Weights of a small GPT-style language model, trained from scratch on English Wikipedia.
Size: 12 layers, 4 heads of 64, vocabulary 4096, 12.4M parameters.
Architecture: LayerNorm before each block, learned positions, biases, tied embeddings.
Training: a variant of Adam for these matrices, 407M tokens.
MLP neurons of a small language model. Each row is named by its layer, matrix (down: output weights) and neuron, and shows model dimensions 128-255. Each number is 50 + 12 x the weight over its row's rms, rounded and kept within 0 to 99.
A block is one neuron, or neurons of one layer that tend to fire together. After each block is what it responds to, as a language model described it from the Wikipedia text at the highest values.

L3.down22:55 54 52 41 63 49 26 49 59 56 64 54 51 49 68 60 61 47 41 46 53 33 34 48 59 34 60 54 40 73 76 72 58 37 45 47 49 52 62 32 50 55 43 34 47 55 58 66 60 24 56 62 53 48 42 47 69 40 60 43 43 49 22 55 46 51 50 49 76 39 54 43 28 67 55 47 41 46 43 55 38 26 70 49 60 44 63 31 55 56 41 39 70 56 59 55 60 66 50 50 61 67 41 49 68 48 44 40 65 75 38 39 27 40 46 74 49 47 37 67 48 55 60 51 70 56 66 36
L3.down227:49 59 41 32 55 45 42 54 51 56 47 64 70 33 65 55 52 42 66 71 30 23 53 43 72 51 64 79 52 40 49 43 63 61 47 74 64 30 41 39 35 53 54 77 46 30 63 71 38 45 40 66 35 47 63 62 66 46 58 40 57 65 45 72 49 47 41 65 63 30 63 70 55 43 49 53 37 50 61 27 51 63 47 47 36 51 36 72 43 58 66 41 31 47 25 49 61 53 45 58 45 45 61 58 61 52 54 37 39 50 50 42 50 36 28 52 50 41 47 42 74 42 67 46 49 61 62 59
L3.down263:53 56 64 65 55 54 47 60 28 48 64 56 47 46 60 31 55 44 58 43 70 34 48 37 60 42 36 33 51 46 33 46 69 46 55 78 41 50 63 56 49 37 53 47 48 75 51 69 55 56 42 40 36 34 21 58 33 43 61 42 50 65 41 52 24 56 51 56 43 49 55 57 32 35 60 37 76 29 46 47 46 53 41 46 56 58 55 52 72 49 57 61 69 54 41 38 64 55 48 49 55 72 34 69 87 58 46 51 40 44 67 51 46 17 45 42 76 47 42 47 52 40 47 44 63 61 79 46
L3.down322:37 56 49 46 57 37 59 50 54 55 40 39 38 40 57 49 30 64 40 39 38 26 49 46 44 63 61 61 62 26 38 67 71 59 50 65 51 53 40 56 46 35 52 61 66 39 71 65 44 53 68 47 33 56 60 46 54 62 46 45 56 56 43 39 35 49 43 55 45 55 25 40 36 32 62 42 53 55 63 54 69 57 38 37 70 68 56 51 58 35 55 37 42 52 55 44 53 40 40 79 74 62 50 59 65 81 58 43 38 47 38 62 35 35 35 54 42 59 22 55 67 49 44 46 49 37 60 59
L3.down522:56 40 67 50 37 39 71 66 48 69 41 36 59 71 42 53 50 54 55 76 74 36 32 50 50 46 61 56 52 59 46 50 54 47 45 49 35 52 61 45 26 50 80 77 37 67 71 56 35 70 35 46 62 57 38 55 48 46 51 56 58 63 47 43 45 58 42 60 43 25 20 44 62 56 67 51 75 59 42 43 48 40 56 46 26 49 40 59 46 38 61 52 53 42 50 53 54 66 48 54 39 51 43 59 62 66 31 47 38 81 49 38 39 43 68 65 32 46 61 29 52 70 43 44 42 37 51 35
L3.down705:45 75 28 59 57 42 63 48 54 27 57 49 41 58 57 57 55 59 52 55 50 54 58 70 38 61 40 40 40 42 33 56 52 42 63 30 36 72 54 32 61 64 49 55 28 35 55 56 40 50 54 63 71 39 48 24 53 52 68 46 72 55 38 48 53 53 41 55 45 40 53 65 51 66 42 43 58 32 79 64 46 52 60 50 38 31 51 39 79 54 42 70 58 28 55 65 57 59 42 55 34 32 54 71 92 50 64 65 46 52 64 62 42 48 46 40 37 37 35 51 44 57 46 55 50 55 48 45
L3.down924:43 51 44 38 51 41 65 49 52 84 52 64 38 34 69 65 43 43 40 50 50 45 48 38 44 67 51 61 40 53 51 40 58 51 45 67 52 61 52 36 36 41 46 54 41 43 55 60 56 40 46 57 40 23 43 62 32 56 74 51 39 42 35 59 52 75 51 37 54 44 40 47 63 67 50 33 48 44 54 57 33 35 47 58 53 67 51 47 59 38 69 57 55 57 50 68 51 61 61 61 63 53 51 70 65 78 44 54 32 43 64 61 19 32 77 53 44 42 52 73 35 62 42 58 50 42 64 76
L3.down1148:50 49 55 57 65 55 50 39 28 56 47 41 42 69 35 40 38 49 33 34 58 48 42 44 54 29 55 56 34 44 60 58 46 40 55 45 48 53 46 49 53 51 56 58 56 27 47 49 68 64 42 46 39 09 76 55 51 63 66 52 67 52 65 57 38 43 48 60 57 48 56 44 50 43 48 30 69 55 57 51 38 26 27 47 55 64 80 64 35 52 47 42 67 44 51 53 70 79 51 52 64 37 48 41 47 51 57 31 33 31 49 46 60 50 43 25 55 33 48 44 57 62 54 67 69 61 37 53
Responds to: Year leading digit. The first digit (1 or 2) of a four-digit year, after in, a parenthesis, born, or a comma, as in 1959 or 2005.

L7.down78:57 43 38 60 52 17 52 59 38 39 53 61 41 43 48 57 50 51 63 28 47 28 51 31 44 57 40 53 52 66 56 61 41 51 68 60 44 49 78 56 32 57 68 41 37 61 39 48 36 43 61 47 54 59 46 68 63 45 44 62 32 33 48 45 53 57 71 25 44 51 54 46 33 58 44 67 49 51 52 50 54 52 36 53 46 54 42 38 35 38 52 54 76 47 33 25 45 54 15 63 71 48 66 59 25 43 59 29 68 55 39 55 58 70 59 38 53 49 58 49 63 14 50 58 56 24 73 37
L7.down491:42 36 52 51 57 40 32 53 42 51 53 56 37 64 35 62 56 32 59 42 61 44 65 45 62 33 66 41 52 35 55 21 55 44 36 50 46 30 60 81 72 48 50 71 48 38 76 44 44 62 47 47 47 56 56 58 54 66 40 46 43 62 28 58 63 60 56 69 62 65 67 36 52 49 46 48 31 36 68 68 38 63 43 50 41 58 34 65 61 63 49 59 44 61 52 60 44 50 42 39 77 27 75 67 51 55 50 60 45 35 23 48 56 65 56 62 52 44 40 42 31 62 51 64 33 56 41 57
L7.down562:40 34 37 44 49 57 36 41 24 60 16 62 60 48 46 35 45 39 46 42 54 44 53 39 33 62 56 52 58 35 61 31 50 27 56 36 35 61 47 33 48 40 62 45 33 46 61 59 39 45 58 54 46 56 61 58 45 43 52 59 49 32 37 42 65 52 54 21 47 60 48 57 38 28 43 65 63 48 62 51 59 35 46 49 45 51 30 32 66 56 41 71 51 48 52 48 38 59 60 72 52 50 53 52 26 67 78 43 52 40 51 57 53 54 51 48 49 44 50 52 40 29 51 50 83 44 50 47
L7.down576:34 54 44 43 56 51 44 50 59 39 63 68 28 41 54 51 31 50 55 38 36 44 46 35 58 56 47 39 73 41 46 68 54 47 63 61 57 45 73 59 63 55 43 57 56 27 64 60 46 37 43 44 27 54 71 57 41 58 47 46 52 50 34 42 55 47 64 70 49 61 48 58 27 26 66 42 37 34 49 43 43 66 75 45 59 47 33 32 67 58 56 49 56 51 48 57 40 39 58 48 60 41 61 35 56 56 46 38 69 52 29 30 37 50 58 57 50 36 58 48 69 59 47 52 51 60 37 64
L7.down739:64 37 25 48 56 59 52 46 49 48 56 80 55 44 62 75 42 37 57 35 38 42 54 46 51 54 42 39 55 62 27 57 61 33 55 43 41 68 79 68 46 43 42 41 35 54 53 64 47 43 55 44 53 65 62 55 47 43 52 43 72 42 48 68 54 50 48 46 39 58 74 48 33 49 40 65 47 31 54 55 67 63 42 61 54 48 36 48 69 55 38 45 44 58 49 42 43 46 52 51 48 55 29 49 33 52 57 32 50 65 35 49 52 40 45 54 41 70 55 54 42 29 34 62 44 48 58 38
L7.down777:33 61 67 54 40 68 47 49 50 34 44 57 52 46 79 41 59 45 39 53 54 47 48 53 27 25 66 32 59 33 49 27 53 53 52 43 54 56 37 40 34 63 56 66 30 25 32 47 65 58 41 59 75 43 47 52 65 56 34 50 55 61 34 34 51 34 68 19 57 43 37 56 60 43 50 59 42 43 41 50 38 34 59 40 47 58 38 55 51 70 45 48 56 49 66 62 47 33 41 59 52 70 57 70 58 61 43 59 49 40 64 47 70 58 40 45 79 48 43 48 53 51 46 44 40 48 35 40
L7.down1086:44 41 39 60 60 27 55 51 72 37 68 37 20 50 51 61 46 58 33 54 52 65 78 47 66 51 39 37 49 68 26 51 55 51 63 74 65 59 68 41 38 81 55 41 44 51 57 55 55 58 34 56 81 47 57 63 30 27 49 65 40 60 54 51 55 61 68 35 41 56 49 56 56 60 55 47 43 69 37 50 48 60 54 56 37 43 46 46 36 50 67 48 66 51 63 55 41 27 47 56 50 56 64 37 47 64 65 46 31 61 27 44 54 64 55 46 59 40 53 53 46 48 45 61 45 42 51 66
L7.down1220:56 49 61 58 57 44 49 60 20 55 55 57 56 37 57 47 58 47 51 58 69 57 45 45 29 72 38 50 59 35 43 62 51 21 57 50 43 64 54 54 54 69 51 43 17 38 65 41 64 54 66 42 62 33 53 45 39 44 56 18 56 35 51 43 42 58 87 28 51 26 54 58 44 39 57 69 47 54 40 45 38 57 44 70 37 69 70 40 76 62 42 28 70 64 53 53 59 18 36 55 67 45 70 38 44 56 42 33 51 33 37 62 53 56 52 45 44 39 34 55 54 22 50 27 50 57 37 28
Responds to: Mid-word fragment pieces. Short subword pieces inside a word split into fragments, mostly proper names, e.g. "and" in Mirandés, "o" in Halo, "ch" in Taichung.

L7.down194:19 52 48 70 53 58 45 52 47 42 62 53 56 77 47 48 41 59 34 33 59 50 66 47 27 49 56 54 46 66 42 48 51 45 55 66 41 43 51 38 32 67 61 44 69 65 33 51 60 61 52 47 66 55 38 63 45 38 61 88 69 54 57 53 55 56 65 34 53 54 42 53 55 63 56 39 37 37 63 51 66 44 51 48 57 34 76 47 43 57 56 55 73 46 67 43 68 43 61 44 10 63 46 45 33 61 40 59 28 33 47 50 56 41 68 59 54 57 59 48 65 46 36 55 48 48 40 74
L7.down605:51 33 53 44 62 37 58 45 39 56 51 38 66 57 60 49 71 52 49 53 45 48 45 79 33 73 61 74 33 62 54 47 36 69 63 62 67 25 49 51 69 42 41 46 51 27 51 25 50 44 38 36 68 41 38 68 46 41 40 44 34 45 26 61 59 57 49 65 71 75 58 55 43 58 49 39 58 57 56 25 48 54 36 51 65 50 49 34 41 56 27 42 72 47 52 49 62 48 60 51 56 64 33 55 30 48 19 33 42 41 35 59 68 45 41 26 60 52 55 57 54 39 30 30 45 40 45 38
L7.down663:63 33 55 67 67 38 59 76 44 55 55 57 25 41 52 55 55 45 54 44 57 47 28 54 61 75 50 58 46 54 29 34 67 50 42 57 53 51 45 27 53 40 39 47 64 35 50 24 36 58 38 39 35 62 51 36 58 58 57 35 56 51 34 51 36 50 44 68 52 50 48 38 29 56 53 43 44 37 57 54 46 40 51 52 60 51 58 61 32 73 60 56 55 60 72 61 52 62 32 54 44 43 58 45 57 52 75 53 62 64 47 27 48 52 39 52 39 70 54 56 67 54 38 57 59 31 46 48
L7.down771:48 56 47 58 50 40 35 38 58 71 61 50 48 45 29 45 66 62 28 38 56 65 44 67 30 51 64 50 34 69 36 55 70 55 50 63 46 54 53 51 60 56 40 40 63 38 48 47 76 54 39 41 54 24 33 50 59 58 59 37 52 61 30 52 47 23 52 73 49 46 60 29 81 62 57 34 63 38 37 64 49 63 71 60 35 60 54 49 62 39 40 43 29 39 50 56 51 58 68 67 50 50 66 47 46 57 39 33 63 67 77 35 32 18 50 60 47 59 60 28 41 57 79 40 57 50 47 54
L7.down813:51 57 57 66 35 42 51 33 44 64 64 62 35 49 50 54 73 40 43 45 47 57 45 69 61 55 50 38 55 37 64 51 66 56 63 55 49 59 72 48 77 44 45 60 58 36 55 40 49 56 40 33 34 52 60 58 56 67 50 50 64 33 57 56 46 40 43 51 70 42 58 48 60 25 53 54 35 30 70 48 25 49 44 58 58 58 38 58 55 41 70 60 62 53 75 53 46 73 59 35 60 35 46 44 60 40 59 65 24 47 52 68 61 47 46 52 76 37 46 82 53 54 34 36 42 72 69 60
L7.down815:50 41 45 71 63 66 45 65 50 56 70 51 31 43 55 41 38 60 46 32 53 54 57 33 44 36 47 51 40 36 58 64 83 54 50 44 38 58 31 46 64 55 70 37 57 42 50 54 53 43 52 36 55 53 77 47 68 34 35 62 43 51 55 64 26 42 48 50 37 50 36 65 56 56 35 53 50 57 62 30 39 46 51 28 62 52 64 34 24 57 38 45 30 48 57 47 55 34 49 51 60 49 31 53 70 59 27 51 76 28 40 49 34 45 26 70 49 70 63 33 62 62 48 45 55 62 49 60
L7.down964:46 45 36 77 70 51 38 38 48 57 57 29 48 70 50 25 56 37 49 50 49 39 35 43 47 45 44 34 60 70 61 48 61 28 31 47 46 58 59 59 52 45 71 32 40 72 46 70 56 68 38 58 60 51 55 40 40 28 48 45 50 44 39 51 47 69 68 53 30 43 45 54 48 30 57 56 65 38 43 77 43 11 59 27 57 19 32 50 61 67 51 53 66 45 53 37 45 48 68 61 41 43 38 57 56 60 78 53 37 39 55 54 58 37 43 62 61 61 28 59 56 59 57 45 61 67 40 43
L7.down1271:49 51 31 41 67 35 53 38 49 67 56 47 54 51 30 54 74 68 45 56 33 48 66 53 71 43 56 62 50 41 58 55 48 46 42 25 51 74 36 57 51 50 40 30 49 48 62 40 51 63 60 59 57 28 34 51 65 57 73 66 52 34 52 52 52 59 34 55 53 40 52 57 46 42 45 69 45 42 43 65 75 40 46 56 64 33 36 50 72 63 32 55 46 44 58 64 58 51 57 51 49 58 57 40 33 49 54 50 66 47 62 55 50 77 62 37 64 50 45 53 51 41 64 47 65 51 27 56
Responds to: Census and statistics boilerplate. Connector or continuation tokens right after a figure in census, population-date and climate-table text, e.g. "and the" after household size, "-" in dates, "|"; weaker on mid-word pieces like "sp" in newspaper.

L4.down346:64 41 52 50 56 39 39 42 32 56 66 43 49 57 38 46 30 51 41 41 42 44 52 56 36 33 53 72 43 46 42 49 32 54 51 54 79 42 41 43 52 45 62 30 56 38 46 67 57 41 31 47 36 38 50 40 48 48 78 37 45 49 64 45 45 43 59 22 28 31 66 61 41 33 42 40 36 56 51 62 54 50 77 41 60 61 47 59 41 48 47 37 57 75 64 48 51 40 51 53 27 38 63 47 31 43 61 48 43 34 49 42 70 56 59 38 47 47 62 73 34 75 54 62 65 19 47 71
Responds to: Census demographics statistics. Tokens inside census demographics and statistical tables of place articles, such as racial makeup, 65 years of age, Density list bullets, Demographics headers.

L4.down810:36 31 59 50 55 59 45 45 43 52 56 24 56 59 26 21 43 47 57 33 51 62 57 60 50 72 58 55 46 34 50 55 31 65 47 56 54 63 71 39 46 61 56 52 55 61 50 36 52 34 78 21 50 30 49 68 27 63 60 62 43 42 39 39 65 56 47 40 54 66 68 38 48 55 50 64 20 76 45 68 33 57 52 57 54 55 37 45 36 59 56 44 58 57 45 51 63 83 42 61 51 68 61 56 58 33 47 52 48 54 62 55 49 49 39 66 67 43 59 41 59 76 56 66 65 30 66 51
Responds to: Mid-word vowel fragments. Single-letter or short word-piece fragments inside oddly split words, mostly "o" (wh-o, fl-o-ors, Sacrament-o), also "ick" (qu-ick-ly), plus table pipes and list bullets.

L3.down404:59 81 51 19 70 61 57 60 53 50 43 50 49 47 55 43 66 57 61 50 49 32 70 44 47 65 46 23 53 45 47 46 39 57 45 43 56 45 68 42 56 55 49 80 56 49 43 37 54 40 51 23 67 39 59 47 43 32 43 56 44 58 51 62 38 22 68 38 53 49 29 29 48 69 57 37 49 36 74 48 57 43 65 35 63 32 43 50 34 54 56 43 35 37 47 42 68 27 38 49 42 36 43 46 67 48 51 60 62 45 43 33 51 72 62 65 63 33 46 44 55 58 56 57 53 49 54 57
L3.down433:43 45 38 48 52 47 57 25 30 35 40 50 53 44 54 69 31 33 63 58 46 44 46 58 50 58 51 59 50 48 42 31 48 53 53 43 65 45 36 41 48 44 53 22 66 55 36 58 63 69 63 38 51 50 26 73 32 44 40 39 61 46 29 33 41 48 49 34 52 70 53 44 54 55 60 47 58 51 53 66 54 68 44 35 61 67 37 53 61 62 31 31 67 56 37 54 58 51 60 38 45 51 43 64 48 36 57 42 69 62 48 49 69 68 62 46 35 53 51 58 39 60 56 37 35 57 67 43
L3.down607:55 42 57 58 48 54 48 48 52 33 50 59 42 49 36 52 44 37 31 50 50 69 66 79 63 61 44 54 76 38 63 71 44 57 50 42 38 35 45 23 61 57 48 48 50 51 63 55 44 46 55 40 60 61 41 45 42 49 39 41 30 51 62 31 42 55 33 38 48 55 68 72 47 51 53 62 47 37 61 45 52 59 41 40 27 46 49 38 65 63 26 52 68 58 39 58 31 22 53 48 53 65 57 42 45 54 57 39 55 43 50 55 29 73 58 61 49 74 29 46 46 84 37 35 44 21 38 37
L3.down634:80 44 73 37 66 39 53 59 57 58 54 48 54 50 72 59 31 63 46 56 51 57 56 60 62 53 34 51 72 53 72 26 49 34 55 35 42 55 65 46 38 62 51 60 45 43 37 36 42 37 39 17 50 49 48 76 36 43 49 51 47 32 53 60 62 41 41 55 51 43 55 41 44 39 42 48 60 56 42 39 44 64 46 57 36 40 58 56 60 52 70 24 57 46 51 33 46 55 37 54 63 16 37 50 32 58 46 42 69 56 37 40 47 51 62 23 34 78 56 48 47 60 40 70 76 59 62 66
L3.down1044:55 62 59 53 55 42 39 37 56 50 41 38 34 52 31 42 67 45 55 46 49 33 74 61 67 38 63 42 80 47 63 64 43 31 50 36 73 31 45 30 35 54 49 33 50 22 41 57 38 55 41 49 31 64 48 66 18 47 52 47 29 46 51 51 50 55 67 58 56 39 74 28 61 51 55 45 61 46 65 43 49 35 46 73 62 47 50 54 64 49 42 63 50 57 42 52 42 24 45 60 45 51 57 35 65 27 59 55 43 52 20 47 22 60 71 60 22 44 58 61 77 53 65 61 59 36 49 43
L3.down1123:63 37 49 47 51 47 53 58 63 57 48 63 60 37 66 60 51 44 62 61 60 46 37 65 39 71 46 57 52 39 70 59 51 61 68 61 32 48 59 63 54 49 52 48 27 56 36 41 52 57 37 27 46 52 42 49 51 52 42 46 52 50 47 43 46 60 49 55 52 57 33 31 19 49 35 35 44 68 91 49 54 58 58 46 53 53 40 68 65 53 58 33 35 55 42 39 45 48 43 63 64 32 39 51 67 45 65 29 61 28 51 27 46 56 68 60 49 46 59 55 40 51 53 52 71 58 49 37
L3.down1235:42 48 45 61 69 46 45 59 32 55 32 56 22 61 39 55 57 48 44 59 67 70 59 43 71 64 61 54 63 37 55 51 56 71 74 52 55 78 55 35 58 31 51 46 62 51 50 35 44 30 40 36 48 43 43 58 52 48 51 37 42 71 62 54 67 38 46 67 72 56 56 50 45 53 63 70 42 45 49 50 45 55 70 66 45 60 48 48 52 38 60 67 21 43 36 37 64 59 26 54 35 62 49 70 57 36 55 38 40 59 34 44 71 50 43 67 57 56 51 32 37 24 40 59 67 46 60 52
L3.down1261:51 44 30 55 60 52 53 67 69 27 38 51 57 57 50 67 61 62 38 42 41 48 50 72 62 39 62 68 59 55 54 47 29 58 62 35 41 49 40 38 57 55 46 59 52 35 47 43 44 38 53 51 56 27 50 60 50 53 43 62 51 61 39 52 58 47 66 35 51 47 47 56 54 51 61 52 54 52 47 41 59 64 61 41 26 72 45 67 27 51 33 28 58 53 42 55 67 51 82 19 67 41 54 36 48 46 48 44 63 49 43 24 46 45 40 66 29 41 41 47 53 52 45 48 50 46 60 38
Responds to: Vowel word-piece tokens. Fires on vowel-only word fragments, mostly o or a, split inside words and names such as carg-o, ster-o-ids, Omah-a, Agost-ino, plus starts like Mc and Mo.

L3.down7:65 53 48 35 46 33 54 73 35 52 44 43 48 46 53 40 40 55 29 72 35 33 39 46 50 62 65 38 44 55 62 48 30 39 61 37 62 37 67 54 77 57 45 52 71 59 64 52 59 52 52 53 76 45 52 40 54 50 42 43 49 35 56 54 72 32 66 42 44 48 41 51 48 55 51 43 71 50 50 30 70 62 60 37 55 64 44 30 39 45 43 55 50 60 52 49 68 56 47 28 44 57 73 48 35 65 56 40 53 56 65 40 32 51 28 70 34 55 28 40 63 43 50 50 37 39 49 48
L3.down439:66 43 55 51 66 71 67 50 52 53 47 51 48 43 39 46 44 47 56 60 70 51 38 58 45 26 45 52 38 50 53 40 43 29 80 37 73 28 84 49 50 61 52 41 47 52 46 54 81 55 41 57 38 62 67 48 35 57 64 32 49 57 59 58 65 54 33 42 31 78 51 33 59 47 66 40 25 58 47 55 66 49 36 67 63 66 38 60 42 72 48 46 63 48 41 47 45 67 25 75 49 43 48 38 41 35 68 52 46 52 70 59 50 55 39 46 50 57 24 40 79 63 44 56 63 71 46 65
L3.down525:52 41 24 48 20 40 62 43 40 58 50 53 41 46 51 38 48 34 34 30 60 45 61 42 54 37 45 39 58 69 63 41 29 30 53 47 49 52 22 56 27 18 61 46 44 69 61 41 59 73 52 43 39 42 69 23 63 57 45 39 45 59 31 29 43 33 59 49 61 43 53 67 59 48 52 33 62 45 52 47 27 63 51 58 47 52 27 59 61 57 38 62 56 29 46 68 61 48 27 59 39 33 52 69 56 41 59 51 37 43 64 54 39 61 42 56 53 49 59 45 66 54 35 45 50 39 45 38
L3.down532:43 75 53 53 56 39 57 43 40 54 38 45 52 66 48 55 57 51 40 29 47 53 21 42 49 64 68 36 43 63 31 41 58 59 39 51 65 50 52 26 66 56 52 34 53 71 39 51 66 33 32 54 44 31 50 40 38 39 61 39 37 53 51 44 48 53 64 24 68 55 34 36 64 81 73 61 55 48 47 52 35 71 62 57 57 69 53 41 40 53 35 43 57 38 48 56 43 54 50 40 42 68 76 38 19 41 51 53 43 63 73 58 49 60 48 53 44 44 52 34 52 64 47 44 47 64 60 44
L3.down638:43 56 45 42 66 59 63 30 35 60 72 44 41 57 47 42 80 43 46 61 34 41 46 33 53 42 33 49 78 45 38 53 46 61 52 45 45 70 48 30 32 48 30 42 40 52 52 67 36 41 44 53 48 55 46 50 36 56 62 48 33 32 49 67 38 52 71 48 66 51 42 38 67 47 40 17 41 49 40 44 43 70 55 60 76 40 68 29 48 40 50 39 68 39 49 49 59 09 59 47 66 50 51 57 37 32 58 63 41 52 52 56 65 51 56 67 32 39 35 44 59 68 53 58 42 63 36 40
L3.down873:74 64 36 43 60 50 43 56 48 41 50 62 60 52 55 68 49 54 53 59 57 38 61 37 40 34 53 53 33 47 60 48 49 56 55 47 45 37 56 42 48 78 56 41 65 33 78 51 41 68 47 52 45 44 40 31 38 46 48 29 37 59 42 48 46 62 63 42 69 52 36 34 64 75 67 52 59 53 57 39 48 66 58 66 59 31 61 19 41 56 52 68 46 46 71 48 27 66 61 23 58 60 39 54 46 42 77 51 35 57 71 36 36 50 51 53 51 42 69 38 44 47 68 54 55 55 49 66
L3.down992:43 45 29 39 65 48 40 37 49 70 44 66 44 58 70 43 54 43 46 35 61 44 68 49 37 38 57 56 61 41 52 61 50 45 63 40 21 44 67 41 40 59 70 41 38 67 63 54 27 49 62 54 28 42 65 60 51 48 70 49 47 79 50 47 30 51 40 64 47 48 50 27 56 51 46 31 38 66 62 44 47 83 57 36 71 48 54 60 38 52 65 46 38 40 66 56 70 50 37 54 48 47 56 34 54 50 59 43 37 61 63 52 43 63 83 44 40 59 55 42 46 51 36 58 29 44 65 45
L3.down1100:48 60 65 41 61 30 44 42 41 50 53 53 62 52 59 50 41 51 52 38 50 55 71 61 41 64 78 54 54 42 46 63 56 38 59 35 61 51 42 25 58 65 59 33 52 59 61 46 56 50 56 33 66 16 65 35 47 70 73 52 39 43 63 40 52 72 41 57 57 51 36 50 38 54 56 16 52 44 69 28 60 49 47 44 56 54 39 63 58 49 37 35 46 78 48 60 43 54 37 55 52 21 54 46 32 55 46 42 51 60 59 38 44 42 69 58 41 69 43 41 51 71 55 73 51 41 40 49
Responds to: Statistical data tables. Tokens within dense numeric statistics in place articles, such as census demographics, infobox density/time-zone lines and climate tables: The, %, |.

L4.down969:64 31 36 50 46 40 38 61 42 62 44 45 52 42 36 67 54 48 48 51 56 36 65 51 44 59 63 29 53 52 61 47 64 53 64 24 28 50 58 44 45 54 22 58 62 48 53 55 48 67 65 70 48 48 28 44 52 65 72 33 61 57 50 40 49 49 31 49 51 73 45 46 32 46 58 60 35 78 49 52 45 44 48 47 49 60 62 51 34 49 41 39 68 49 51 63 54 65 58 22 52 30 59 37 34 54 63 43 62 51 53 36 55 45 46 63 33 66 22 62 73 45 57 40 40 67 52 48
Responds to: Sentence-initial function words. First word of a new sentence or paragraph after a period or line break, mostly In, On, A, He, often opening dates like "On 19 May" or "In 1994".

L7.down24:65 72 56 39 43 41 52 48 61 43 53 33 32 43 63 76 38 39 54 54 42 43 47 43 36 64 60 57 44 40 35 71 56 47 39 73 44 54 34 52 54 69 64 62 55 43 54 36 45 49 58 36 47 63 31 41 56 34 46 51 50 41 62 65 66 47 47 38 56 50 35 47 40 43 56 55 33 41 50 46 45 53 68 79 56 55 61 27 72 58 50 54 49 58 50 42 65 54 28 32 66 49 63 60 83 21 43 43 63 53 50 57 52 35 37 37 43 44 52 50 45 45 42 64 58 44 56 64
L7.down484:59 44 36 56 37 39 74 39 36 63 44 79 74 61 54 46 48 60 50 62 39 50 56 26 57 41 87 53 34 40 50 61 51 52 53 32 53 70 75 19 27 64 55 42 53 54 48 50 56 60 58 40 39 40 42 45 26 66 56 28 36 62 33 49 56 46 60 52 54 62 66 62 45 53 42 66 54 44 68 61 54 55 53 27 42 53 58 65 43 56 55 68 38 45 36 66 66 51 65 49 66 56 37 36 52 41 60 47 63 52 41 47 56 57 27 70 51 24 56 34 58 50 62 58 60 26 57 47
L7.down524:52 68 56 74 40 48 44 54 20 45 27 51 42 43 57 41 64 60 44 52 37 60 51 57 67 44 67 45 56 69 46 51 53 67 74 64 58 58 36 34 65 25 69 56 42 62 39 57 49 38 61 49 33 48 40 63 33 49 49 40 37 62 51 51 59 62 56 52 59 68 44 26 54 55 51 51 46 64 20 29 47 32 51 40 42 41 30 61 61 44 35 60 51 41 67 57 39 46 49 54 43 59 60 39 88 56 25 47 36 60 54 40 31 52 59 61 63 53 52 53 51 46 34 47 36 43 45 71
L7.down625:49 64 55 52 34 41 55 61 55 39 16 53 46 37 58 55 63 35 41 55 65 35 52 32 26 70 56 55 52 37 33 31 42 52 43 56 40 37 62 77 56 73 47 66 52 50 47 69 51 36 60 53 50 53 60 69 52 49 37 42 25 44 57 68 43 47 39 44 33 27 44 49 58 26 44 53 47 52 66 29 46 59 37 59 36 59 53 49 51 65 30 54 40 41 49 51 58 50 46 40 41 60 59 53 85 52 50 46 46 53 45 62 31 58 50 52 56 48 40 61 38 45 62 59 45 57 42 42
L7.down679:80 52 43 43 41 63 39 67 46 36 48 71 52 45 58 42 29 52 56 38 37 36 35 52 38 54 83 29 58 34 54 58 59 47 51 59 56 65 52 43 64 47 51 56 55 41 54 61 49 70 57 39 51 50 46 46 45 57 69 72 36 43 33 57 67 46 54 29 47 60 60 64 45 55 57 76 42 53 55 56 60 27 52 44 45 58 42 31 51 56 55 59 44 46 32 48 64 47 50 54 53 32 54 54 40 57 77 39 59 40 49 62 43 62 61 46 48 71 38 41 56 20 47 54 47 53 46 52
L7.down749:55 53 50 50 54 51 56 56 47 27 63 54 43 21 47 61 41 47 46 50 64 77 37 66 38 55 57 52 40 28 53 51 47 37 54 67 26 48 46 85 71 42 58 51 54 55 54 55 61 60 76 39 45 50 34 50 52 40 59 67 59 33 60 63 50 38 34 26 74 61 34 57 58 60 26 34 57 38 45 37 45 67 66 44 58 60 48 33 72 57 31 54 32 39 54 52 71 59 54 28 63 44 45 42 58 56 52 57 62 39 37 74 45 47 23 59 64 46 75 48 49 47 43 43 36 64 47 38
L7.down751:61 40 51 37 48 53 40 49 50 60 57 52 68 36 52 65 41 67 41 64 47 54 66 27 49 71 35 51 49 50 45 53 36 77 49 53 50 55 40 55 56 43 38 53 52 51 25 48 57 47 35 70 51 58 57 62 54 30 46 46 48 62 34 61 53 37 68 63 52 41 60 55 46 48 39 46 53 53 78 49 20 61 59 42 57 32 39 41 42 55 32 52 41 43 64 59 53 24 38 47 42 46 71 55 99 56 44 37 53 31 58 26 53 50 47 57 55 49 53 39 37 50 39 30 37 67 39 57
L7.down819:53 46 30 53 46 36 31 73 55 29 50 65 43 60 47 63 54 46 44 54 46 43 30 42 40 55 44 50 43 62 61 27 66 76 51 38 21 37 47 61 57 51 51 71 53 49 56 70 56 64 59 17 57 76 44 42 55 43 49 60 53 55 58 43 47 49 63 50 52 58 54 48 34 46 61 39 47 59 45 65 47 43 50 42 51 58 60 25 57 35 59 29 37 37 41 79 53 43 49 67 50 51 50 27 53 42 40 47 41 59 32 62 25 52 53 53 49 64 21 58 67 34 51 44 19 57 60 60
Responds to: Start of dates in narrative. First digit of a date after on or in, as in on 25 January or in 2013, plus sentence-opening In, As or He.